Weights of a small GPT-style language model, trained from scratch on English Wikipedia.
Size: width 256, vocabulary 2048, 9.14M parameters.
Architecture: LayerNorm before each block, learned positions, tied embeddings, attention and MLP in parallel.
Training: a variant of Adam for these matrices, 141M tokens, 8576 steps.
MLP neurons of a small language model. Each row is named by its layer, matrix (up: input weights) and neuron, and shows model dimensions 128-255. Each number is 500 + 40 x the weight over its row's rms, rounded and kept within 0 to 999. Numbers have three digits each.
A block is one neuron, or neurons of one layer that tend to fire together. After each block is what it responds to, as a language model described it from the Wikipedia text at the highest values.

L5.up35:527549469465507473595543498534443472464486532542483487498481523460502506497524463426469532489511478443457462525547514443463448494512471463436516570545494558479490535501480534511518510548468482508466531487482511438588466517587537479420503522483567590496453473489535396529497461401494548479536526529512544464526594455546477504442565496542491556472518539512427509495529477571492501497552
L5.up64:539525497491566542502502530455486545553465567507496435478499537494490561527480544499472504441439486536529502548473455523456518437498524479461559509428484491466447425581473627490553446500466509478484468470509434564539547531456527501498559503498483517519411406485540481481498453497499522478597538531519539473491473451400533467540572438461494501580490457482536486487466494520469511483496
L5.up75:544536514464483489577582474484523523469503469455501504438519497548490567487483495541482495549523437513522415479471531488520485524437501511462478525594523466533494470430484507464564523453481486518542507552489533457532461453527551447483463542475482496552465488431556518376500473436491524502486558520504503499478542470508504527429551433542500502496515498485485544491574500534501466571517
L5.up162:508456583449451523480507486571500535504544493532520529445496540504518499545470513453433530482538352475500480524497494524555462532533514428548485490565548504565478495475507485585569457518476453536500518467484445512567523540488539476532439503479495540543460496442549514525512471438543509476483544528508477491461505570479504502493543512476522481476527545531450489525473538518479411509468
L5.up195:575502506396544488561529520494547508363546595528431571455519527479508500497535617448498524514522464547443526463447481508559474529481516511430477595548513477431461530539490508507571473472528491528533514535428508416562498462481526525488487506562477587502496464548529480518470486429473498486482505515470607538495476532508503528509513453522480518465545462575467498462532512519409519578503
L5.up200:527560503494468444483498471387532548513449514494467370460487520552453524508510552512510545563541524488497581433494488482512379568565545552505490523523473546555529404563524481541533490494505550517458520450538394491511469478470582523482460550510502514570502492503509495450544462466535549519500546561520524466482608524488441497520527537501460407531496491535515510441531448553435477505517
L5.up239:437502500488517501553488556500526555533523523497412481454472497535473505475438496550519512483419489584508476397430442440484538495506522523517478517493505457520506397502466512519495558522421489510491505448537494516548512503461494469417526475486540458526463507537576549513412459552480464488575515547515474461511552589454563551477526538463504453546473497501459507479511455556469473515484
L5.up281:521472463517568487609509489563540577475478492453479503421478543480476546468455440565507534510535508499487422427460469543529468487536461473493444472528527480519484404424476578448526517521445517455504467535494572503557505470492544527511527460433540507510447489495564443446489460492490491495530580527510462481485504532473467550473522426463516506500475473395499495435522503550528439542465
L5.up323:561517571489535470555525417451542548496519491468495484489488475549539503564494565497476507499469551509474441423523464430505491447524526567484445517484502491475480474442522507477507501553482495473476477510490518475600545486470565489544514560456526421555465447486532462456536450476538511480509548565538484513437531517485514511481500448540488502557504548537571515482555458521511455532509
L5.up369:512529530459503479575556474525453554508542504518469498507445447519516513493468395472522501466511425476520518493525466484528508558493516508461472561518492466512515414386484498517563505471491468524522511394518527470502477571440471587452508515497513485539495539529582524498533463523538528505628530495470550527570516479487525520497505495532488474552464465473502517507485545469479446497461
L5.up370:481480494455518540571504502506496532485496541544539480447424510491539522533500433517437481565485540461564490535518537496460460527548524442556509539552512624453480446520452523434531512490533515469479451514460556451510517527477482505510500489619525432535496495515479440505580435437499553510599564513468491455463451583468522493482467488496524469567524406511443487508558487480515461527435
L5.up443:539538503422524500573508549475509571482528563456467494415539509471581518483497515462502557497503495537452486524478481508536420509535515492465425560539477490532441399457444552498556502449493515456525459515497413452508470557490535497468488526481559507528442448506537445454492464493485489507531545535531618495539572486482458543483524396534503498529575509479538530495551477519493439577443
L5.up788:502520492510496460500497540496509594427510564503529533460547503521495500533470495457503511517491535469498438517485517521517497486503544464473525530598495481490435418497534534495522481482418506527479512475471406513513537529454525548517580533499519548531402423541514448547487471443493452495500526498447549451482540567477471456484490501474591420494531463444490485485539449505521493512521
L5.up799:565468489516586416564520523474532522480512539461477457458502554533550503522480457482461512556507521548473545476485421537508476506506503512407444514507536489550538422493471634469519490544528449490469462546451484447579513493505433494461546473473539490548428542503505436457502447505480474514581539505559533497520510514486489509488517415495513539514562466519496582506528474520484531530467
L5.up805:524542527470484517508585465532546486529461539488487462459499472511519535508478420595547523505477494477523498465454433503449484524542489506470512597470499510570514422485480495476493471523464491490470529447486416506506511477476525471439490566510516467499588518441570500509517473513487501509601504526505482476479476532586510471518597447405503548530451536468460506560525493528563431460510
L5.up902:526452488467537488482410542441517515535501541495384532469527513451556490527469540415612532502484496539491482499496517467530453508441529512485502478482492555499533425468451561484527464473437532524469475465512480404539530540475522517461530476486564452520496501486580419509442468541516470528538536512555551579553521485506479531567430533526524442458505447457489454461524487503454479571488
Responds to: A lone "s" piece inside or ending a word, often after a short fragment, as in Lo-s Angeles, Bo-s-ton, ba-s-ketball, or after an apostrophe ('s).

L2.up107:529513577534504494533495445470526575492441456553467501545476465471470507424485408495482550494547526562473504519566500438480453553602480516488451518486489538508499451439509485502499537495506542557485507483470521474520439519415556528510475536545443540539594523484480496472494477435486562513511534490545561492542532467471479454552552474531484501494497551473514445545520494571469420465470
Responds to: Word-initial pieces and row-start pipes in election tables and census text, such as No (overall control), His(panic), Re(presentatives), Li(beral).

L4.up63:510453448537426450543428489470487545485523499467566481502521492512573487488445479509508543485486483434451574500447444493520491482461515522557548520535517493539494454543513560477518530505494525504456499470554445469511588518489568495480487490512523552512504531468528492460561463482510563490501521566462517475455499489463507566516556477506548505533539486540505519504470498548544480529487
L4.up209:485467425445462496441423463438493528515530533496576498486527471550535552567487495473495508541477492511461498498429524571480540498519540519486519536555513468489499498560526564467500485515493458430511506471473480422465554489515519476511515496577517474521490494460584526470515454429595479499582506443564472529455535547559509519529476526396584469516456466478475489501487555534531446526470
L4.up220:530488505444481516505502415547495538463455511434546493522497494501585550485495462502500513443504529537479495499453482477512509416591501481469516516501512485577541427537422524538510506462482469460513521434490509555516529520478468471492489559483526514560538499495538494440558454459522568502507516580509514448493479544489493544533610494494470510525510510547474565479477516504492424511479
L4.up590:522481494449397433428483517443544576559541559472568507519520428469493550529529563504515535566492466561511547407510431477561469529488548518483496535478517458532574534548541505444512496451444434461510505485463491521496482515530469419451455524505500492565530569487500581505478462504578514495504447529539455534457540566467494495510473516474513552555486525509480503495519476521517416528544
Responds to: Single-letter word-piece tokens, mostly "s", split off right after a prefix syllable like con, po, re, ex, as in con-s-ensus, po-s-sible, re-s-ponsible, and less often p, f or l (ex-p-ansion, con-f-lict).

L5.up32:487501498499524443483485448490579568526468534471528487535526522475531516500522509461550525519444533486473452491475460452527524477485576562511555479459538445454556475469452491486461453539414503493523535483528476522575493507539487479493463513560500462541512544514529533535561454488478523510501516556577508527443489493532488482549494547561562418569548445490459534544577494532466373522560
L5.up58:526476508571493487507514470511430483575492534440511502450509452487480544523505481495440531496453516477491504521486496486532532447494515405476478441588522493454454484508420470488530531555458491570484487497537480509518479442541552511433474563524481542503427487506569537484443467405483523556466532559565492478486551455512541537544550511463500515563513501495491530467586496576461479543526
L5.up62:464454461561443524430574489453500528559466475512492452436539501555575577530523543552504497469405497571526492483512504461458511471426508555439454463428486504467509473511448476478468484448462450508546473515567446439522504520503539473489465512536467454552512520463500515479571468489525522495592546501516459550553478396443481514498479501501567520478441431505567451433540550521444481504565
L5.up233:551446464513484498522483458491553567428524429502433487498566492548548485632536503472468547507539551494449502525436506461497475493559543481445539486495522499451507482567584483492489507500429445505499502478587495509528537530434610483495495499529442468575469494447519560515538468545525473487473530528463542580496424446448523493532429529560541497525498472444468504472487448540484449436465
L5.up246:485592517500430502495514534527538484503479496491502458529514542543586537564578543493523497485526456520545506451493470514517528491439490471501449519534458552499498506507489483512529495512488516519533508454496442459451495527491519437513450614511498508506452477541550468517599461487494474491493523536440556473500464505521434503548406553481533505528538504476505501531515446491527516562414
L5.up292:565513501498451503436480486558541511527511520482563447469464522545518532494468466455504560519527507564463485482460474472504483618519533435520471441462516493512512523469513559492460487521480518469532500433468442528588517515450533514589488507501451489629485559478519456467586461498481482495522422488493468420481489534489510525533498485437545521556559469502444485550408546480545472505548
L5.up440:554477502602475478458494457445469558446466501441505505453469547568493513486512572549466518483469560526516514429489478442431452427512541437473516507491511519480497444581450475491415467524397508508496481506578469493541503529533528480533544498578480527538466512483545492484528455469506496519571558508509549496530430502491469489502472533469540521544513468435521463444580481520449443536485
L5.up502:434516553593477413519499416504455489508499473440449495436526459502451548555509494390475557522517514447522494525496574406499527488486549506494518505484485479474497443484492443519477495493467489517511501454494390481484522574472511536464477646502461499526464539526536520504531473505501505510500490575537473462548505518447551505504515496484544489572540525448543514543633486592463446508434
L5.up507:512490445521471473435496516481503562508501486459502519394482523553461606529577446551428522489556424572477495452475468534527507550490528518468491438502538411435505525525500569515455500506472525556536499504480473437502562475448471492507558515574436488573482528545524477514536452496573543519495503481546490518459468457477476526481413446517590463492588492478507517455504486528432488530549
L5.up536:515515494499548508502589509529573594514460537469449435416479520471527483496457511497449520491414515536575476461464515506533480521512518483477538539497503459523485454486457537492531443470484549549547478502468481541542515544496528526575516538499498548524488438535515472495506462560565494519515486547451486472463559503487507560509459425531534483547530446474554515457551565531399411624513
L5.up551:537513519542489502491482477398489591527456510546459487382554462569517540523431477509456490451456490515525505514479549492512476594451522550493466510491466530551546457504545545496477439476401516589544444454565457516505484557457500470492527506521471520520473531518583494501482471505536490544631533473546511508494525488474491509491480527534511534523500496405401509547532531547494419551500
L5.up571:550550469543445478515544453487579574444451480445487481486482503511547498451537547478545514580469482572530496458493425492493497539473518512541475505503508488489496477523496443508508447482464441497481497452501484534504504533508510469517490560516490498516486448541524528468613459507513411494554515450520475434548481525511512495495375532472533430556528432469473474481530477518524468529423
L5.up617:529462526542448407449457436514536460539479492496435479455469480540473590537522514511440517516515525489537544464506469444484465517482582432560509472525569588460525446499438448555450488577445440438523458417533451522530547521507407493519526527566564439551474468454540475494524468450487570559485534544530434508440548506564500429573542556474543524602400461502561500489476520516483445576544
L5.up649:487507475531534414563476463490513580458466558521479498505502507539480555526512499512498515476405547525489524453418495473512504509529543464504520509465520517521516522515539567480482503460498511464494486459470464540534561490512429511491551502541549529501443432548510532439444459472487468492564547506464532479429492517434537491500541481464511422638516512555398438519537485507494511507453
L5.up818:532504471490507449493526469418524567518530571464456464504464516557450504558554439549537490522497550533506485492495482520471521499509502489557522501480481525475540459520506566537509549552483500535474481452482461504517538491492499459461550517539528422591436468464522547453558449509459470494552554527502587542517477547472525495448473429445538476504582513468523437471515477513502522470446
L5.up1010:518478521538492459510510484499546531474517461460472407476433493506439593499493513451485527497470539470510617514533487459479560539487588512502467506565500453497512454530498481474431458499498504532485489489540475581560539490537491513485452564509508475594474486497518523482532465465494511511497525490487446516572438515531558452581566565487500465566516449456492535517523454570436424546497
Responds to: Second word piece or digit after a short prefix, often in tables: La-b-our, T-it-le, no-vel, 7-,-916, 11-.-37, (0-–0).

L2.up193:476472525477442478554537513466559548448538491577468550461468524482525474520469428519522491554498480563494574501566420503422560492502531483399556493405500447488507483533550505379521452473560493458555488506451492464544475507433495531398509469493454497495527458574506538545497471488582532500607440481520482440438496538486541490486516525545494450577524497475476546532472455566449481468528
Responds to: Single-letter pieces (i, u, v) cut out of the middle or end of a longer word, mostly foreign names and Latinate words, e.g. Mont-i-jo, grad-u-ating, Conser-v-ative.

L4.up89:515482507491452486423484505554535451513532557431509416517520463560481480493486488519493562567549451500556542507441526438514477461551526471438493474517500481476527435529537589504476494486430495552545492424486496536497457433479469424420475557468514473584524473479577420506491469495537424495489537511531465510473451472571478563514573463499572549613524521466532541508530437529462482395541
L4.up272:467430484531558517560452459559491486497474527502519480543509475500416475506458472466495558512518502474479453494522527429591393539596553384540510534534507516484479498511420544592570464555506516504480502473444537530551513484515469538512479461420512463567432439448512450556483472458522503504462582518470531527459504445554443486456522499522493478582528555577535519529475556506486483468492
L4.up653:474450499503517475479412529569518484521468512506536468610517461478489512541510498440586518529520414479507471524451503391494494459529567472467453467519500420444535520518439510506515513541495455542553479409472582551535547454466468507455522444448490523534560424494512493519487467489556510496503500505476511538458469467515506522488589457426566498630556508493473484556534481510477422582562
L4.up875:552526523524510509501482525483499534476542470455486458495495507556505587483454546481526587525540502527560529460450440502504493492471580534425445491477508486473475492540459567429493539461487476465646504445532414471468540496499503442402515487492545421580467523487549397551559470439504439482503548528508513522472462497566476532455501445444511471489509457431523509544601467529474534468488
Responds to: A standalone space token split off before the next word or a closing === heading marker, as in "Participating nations==" and "field marshal", plus word-initial " m" fragments like "m|edicine".

L4.up2:538485453582543494522487440397466489441541504525432490502519474510555512556455527505470523553497549497486499534564541434478497498514553574480488490443497503507552507437480495474478553560507464506524473481501526465519571441514535505494525513521513479559450497555477496491489452524519534500513446525519498548501464477505549541529588466500469496511460462502606520517522462541469546487532
L4.up279:489488522569531446511512532398509514463565569505476438512525485573476550592470523568469506544452501541483549501543522496471510535479554557522450547400515465484546484522553582531477511490487500498513481464518416479528546522416537505492557525552491525530481524518456530455499452503512505492579437493500491467509489513417564494489513450476539535507514460505554462507520507556484484502524
L4.up301:477497456479500538511629456451468507429494587453450489561526496542498505537467465501491505595454455503544525492442523488510447458468555507506505513470513497480555521545532442473442474495493472507583471528544550495510554467418467518517533556502532502516476530508532527571467457488463465500558562500539485571476465566478511555514501571471490519524496526517538457474542478519470547400498
L4.up880:503542496544499491529542471462535516539468555477414496482492492499477539489433504521561508543538540570510485406448488499512546584482525482495472566517506502487503472449528545569514488548487497478491493506526442427508538509428526560515483486497503425595428494492515450499518462529500483503527421576524501584486452567475482541555501482492510550502443475588562532519526530552456522542536
Responds to: The second subword piece of a word split after its capital letter, mostly in Wikipedia section headings after ==, e.g. B|eginnings, C|lub, G|eography.

L5.up6:567476555448494482406481474470530463446458591459498461524503477539479544498527471521505551498458545521500538450452445505453466596509480536514528488431496501500569459533527547429565547481470442496507502520552455557518494449483498499520538505484519517506443504548496497523497464412491519508526545562543499518440520610441497523492470561470543473510513470518461430514457417561472481496522
L5.up67:535487499467485438480475490447454554502562498521412484530514535472576505587474541403486529516500460524462519484543473515583513416493513510547504470474473473450532505506493449471472531486527514463530467515568420464557467441495479509481505542491518504516482501499522485493457469514516482537462459530524519567495545485476510530578433495538513525505623486508452493580547448533460507527502
L5.up315:499506536548454527445451447461455558545471493516569496542583474488533505520508499516581481505474462521506452461591511541585549517512524514484528471452495516484531440539494464433575509498520475574523494483506483552536517504492527496518542547545541407552517517490484561518510458467518524513516503596491510529425450534441598524515537504475523479522508494546512542511446503502481457405504
L5.up319:538478496614526469496498536436502560473549440473457477485499455548467533533496527603473508536531554529574506468439552437530468479527567459445533462461515551484549510518545484540516490489508484546503488459475490515473515469533505506458484595567496465532439516491514517443454453448522533517468438484537482556487469448429448502508569483472493553525582528515534485541520476520496483497459
L5.up401:436508473501444490463542528475514562485530532477477552480514518484506485503547417531496494509518503517522452449484454555473455494500516447466557500545526584533467428604512539487512478486516536487501490513456456533468515438472470494511556531504582499521470502485501527568434458493497551481504495475506511551485453515530534496524471447453587437471582511522476510505435465502473523469561
L5.up459:555494550399459501526543493426499585453559483436524461472542568496491532461415515522474512467497534573584502427472469474529502469477522484498481512441486540519568477515494510502537503470507461457541504410552467514500521535517482512468476474513454507525503465431520479523468461492529520497507462484517533531506479532533435500548495534496490506532564483548541432527424490501478483507510
L5.up490:487509561518464517508529479497515506475495486505451538543512432519483537491450468445501505477422481469529539480473527527477533535492480530503544564471505517488457462466481484547502534491467490500541495449529433520559593484509462562460499551504524512527499508512477500560533458497509475512572473458461443540525520426504550496500529491441523550498493524563531519532577537512481514521506
L5.up553:518474525570493503513477440423553575492547461437490537569567470487511530521426512494479524496498544472454540412494486454503538505489598548569467465511499456364493437458511552488465548484552437428542501462544461503511531475494420508477501545530477463513469492473541511521454481593476519483518523436532488479487490446491501483495450523486541465548562531525524486557581479519447507519417
L5.up588:569475505409556536540529505484518526509509630447475528530501518497483486533522474451558566550500506492471532451513470484518491557489502497454457526507512487453471518489477567508567536547558486476483472533445430413517456512563521514424474530436506511543405459476469481524501473486501404511569470497599538519453517464531493528516494405472493510516548508513461466508555478533464509534552
L5.up616:516542545524491501451480563477519518502533523448472525534467462494422556548490497498547489499480526568578566460484484492531516554443552461507516446546522461472537511490496505514488504465547400489542533399479521504489466515479471486469498477504485408515492457511497480545460459447522480516427444462551447525579488565579525476471606466429475505589547423497539447509490497544468520451499
L5.up635:572519491501478589491493513468494520512424587533481479547559560488500538485463494520498526522436548533514509448499570558546492453472535404554540502498459467534613518472533521555480504578389380553490534535553446481486544482450478531518479485510532457537456515485522522535535443561544535442518532439532509475438488540469522562527581475552456526493446503534451478450515511509489500511540
L5.up646:538486494540491490530561516400454576437461566509417408507522487611534500537440594510554504517440509551549464439483541544523516561470505508509505497439492467570544531579504523552487445462476523502533498515479420494510535516494533532487502518505444506531457508468509462481521455547521523493505478463510496486486478539531472510524467505486531505492523543497485461521575500523446502478535
L5.up672:569431504456507546414520526542487555537516559497481488489459535463466496562473482546551516477523556536481498453500449560511549496548518466457546512513491539511505480437487548490588480416491507453524501504468516444513533534516497506469466417471525534529519470459533477567481462448536493516456497575546497492508482485529527498575469450485538485511530476421453510498429488476472477557520
L5.up880:501497431531487502474486515465529552492528544472442482522500505514503526461489478548546579546504526526541506395476467482467535545595580488481510492433541478472476498522509426555482527515457500447571470537472552543508477445476495454497489449488548414529462510455518563426470471470536503497498529473622500564433494471483453453526466495452456500531513474495489533577494535484503516538464
L5.up906:539546458473516502556566444507473517528520552454465495598510570456501506494476483500555509573474525523482546492461467456505512476526539556461476501450532516496518450497466478500460484536544513492553509534474453494550589485493451459526502610546544445606459556523474488517511463537539539527483473536549548509489462482463578495504562514472468561562548496563552512522475487552451491508503
L5.up1021:441443467561513465473529521469474498526588508469513478573510470488482535552467467556525531444368502551536503453532515472482522501516566466546505448517517500444472531532460483586461494515520474402551500473409459537505526427508452456485513432483480467536439504433480540510452456523516457509480443481560472542503542406485449505496530459468494462530549514540562532540483572500497504505534
Responds to: Word piece right after a lone capital letter that starts a line or wiki heading (T-eams, D-emographics, M-ajor), plus table cell " |" separators.

L4.up136:499461551506459482497527525502543528424528531485471522600436469547460611485483518461484498555539494495475504483540535475476521485531541469478529458575500488490568526541535386465486515474486432512500492452478484541589531460469517528544431623533575527505472509460469531427537441479530511499480564578541423524489514595486474463465492539499519503605483420525501515545480498551512524550489
L4.up183:518433526487520461478546492579567549473517532564508436572477507499497549534541536443505534466528479539443518530502401513548470554555454480493493540514514496537460493546511528485498449439491488492464483463531508570537504491484512539502486516541527578519496523500533524470564453358499551496468522513520524494505602514483499465528464434488480502527472453483491470521494473461507460554489
L4.up629:514405474513465492520491477578589562399478499528523513533434481528466580483572568474514510473510596510426507479484517507477459517557502494534539505471516459520497436520438555490522562441489514472455519467554538551543506472489552508541520545537492498519463473477473450476561465459489460513526617496502586492531441491441545472505528515535463511606453469534474538430480476545441491492461
L4.up989:464425509524453493504505574572528497421561515557456472523417525581488583455512504477439500525555522498451532537496453485512475560573505458532521493595512495536520449549498526517489548475511453520441511469520570510541507447495521496499485549550506413509469503444426524433534461447513452507452553495519418499473520538428504445536509557543469483590475443530408530442452470532472479587452
Responds to: Commas and decimal points inside numbers in wiki tables, mainly thousands commas in election vote counts (20,414), also decimals and track-number periods (1.).

L5.up19:568528504529457463516474450480549469469545509471474493498442514550499523527505584489483650511494511484506538482537541481448520464516537552540543482444506454486494496487580482419475451475451511475522488403509486510515488523459535495512480534452491499495552501384520483456591459493502465496559492515498468420453546464504458545460438469476561491583563506516504531569543454559503473459467
L5.up57:549578442489540545502528507551497489496566426460485433511449501467542512492515522492506621508521472458471498504455508483536487513533570504487448546505500528609462605494479573504507497523516461591560510532440490468502605489515509491527464498470476478526496450415523401576546462450529489480501452554493427465496537448573450581543460496577540533470538548463547583549476420529447503502488
L5.up83:552534536444531482552535435559518504524551497509482471431523527505460549518516497487531582534537470488519449428469525484551468458557497535487451490529501494433503460388492512581544443529413537541564469443505443528545526496499545483482457551442454449568467499450532509472458481438510483495499546527533457474448502441548491511484505476503559508579532529493542513527537441496467467490476
L5.up171:571550474498512468493502522564558561485565560515466467482559487530563499454454479512491547517546481542519531517467456484532451529500517544483455483527489498466539457532576532451468522465475495466600453419520510544517486483438472449426542473479454489564549517477512476459504466454536467503455588526473441506449508543544481534506501459542546594559525490423525462445572470500477420483512
L5.up172:481497533464439479525444483504577533503549530481529558487526440494520517516507521494485557467497498441520530527474515456480534455580528548530522510492502505390424465494541477503515521493443455455521497442484459536550520476454476465484577470569473514517517531463494517510395473543518378485529554460463442488444522418570564537597520466496550585487580527490464468510496409528503461428544
L5.up268:546525465514499525493507450480568472537464504462452446467476478624515521487500389417526593462502481523462557449479494473463512438504528556520470508473472515457491426489498542493523455477491511495532500446516497474556517500474563577577460450488503484498571490469482429528507461456474494478515445556477459458526493547481503556485484433511493470508544524478455551503471539524477449505465
L5.up285:499486425520531572544511561500555604503436434466453494542477476520483509540524505452526568514513477437482447486501501460475567446533498449492523473554488466471457503516553552559504497556557465497549501461483429484500559450516515475497511466460492495530547450451609496534515463575562489485544529522475497482543544469513493505551511470456474528482547563452517471540447443577414478508498
L5.up307:442475448566557590475490528519519467466518526501502498498578440542520546505532454514539618520525415476507432431439428405519498485495577564497417491464494425528514467478438531448458461525483451469553557474518540538504428390468439486528528547534565509515486486513483451527546478472503461477445615518512461550442474506519467519511434479505470484510554508504575561506530555609452494546476
L5.up375:636514516513476535428474516536511518484543461585505488511529469494540491512504508507618521509525519539521443461484465400428452475509532545463485509526469499484512476456443547531538483548503489484473494405527502490515540506383523443513468523450469492540541520453536458557494453534519459466529509568510478526517493412524484569574513491492472518552512469429501465543438433501518488477494
L5.up416:523512511535468464506591476481476472519515526457526473537438399550582556541492424559417603538529488463490496474476578455484480495545519530467521470502527500503454502518536454481513530503531482540534486490469539524535411461412465508437503599530413520536490524453530473523516459509469480498536495510481502511467531515511492583477435474489553553505596601511501512466479497555499448403447
L5.up660:549512457426476517508529486501473497506532448497513488441503484468528538553518530520588624506493439518448454470473509440601462474481524478404500491497531445557474529422476559522487471520415489551503456508509485477512516450532567536478462508430531499491522425470558439554466474420566489518493495565563450470490544503547477573586529457576566528499508549436539542532481438529468491517526
L5.up705:479461490505493505538477443529499523489548523551502468542452450515487514514566463520582571576521491446495485526518563392471430462620520565517459536502468475531445488477485534458476521531534443513520458411461572469504488475472484531492495579525480506537523434423520463476460475515565405496562448517492513537479536393537552510521480465495503527625482531467492516528514445566506456469508
L5.up737:495564489482421488468490475462526532490565503571486467498549484551530464452429476477452537462529486562483529526523460431516474551523562534461463430541508520490486442515521484489455570480503492539541455410474498530538549491466422443430493465483496384532521522459524520497468472480541490496446557517473417507452486425551495529546540484557507516538562477438513479482540506504508429487484
L5.up783:568523497502525540486492493536525415526564529569514479478404447508526506531518456500491620504463456414492498514422499422516440493508556468485468504505496453454403487534465521462556520463457458504530484500391585481509597496514551450504479519502539520483525424466619462501476465465530508460528489532474465547478515437561522631527474530501595537496553589510539572497500459535514452494562
L5.up838:505478441534490428412510477445525548459504442413519454491498483649491514524561504550503550595556532501471473451489557450560456449547499508541500571534525502454520495492476461546513422507517540472523549481554493479468482514498570475463507564526497446558561538489555491515548471432533450510506537512544464509491498543517539556462436456462532470473527505459464452562510478611470430537500
L5.up929:517525536437464507555512465546468544500550427445542449467450514441501563518492561469533580540511463456489466526505487463556506485580561493428492501515523454530397573467515563513529528455499426495545503487513492420500541429527529418496439502529468476545523452489540541515542466512519486505476518488604491490485462436531531561503462517482531568494517546461490508523485411510509518533447
Responds to: A lone space token that starts the next word, often after a, was, She, or a comma, mostly in biographies: "a twin", "was born", "aged 77".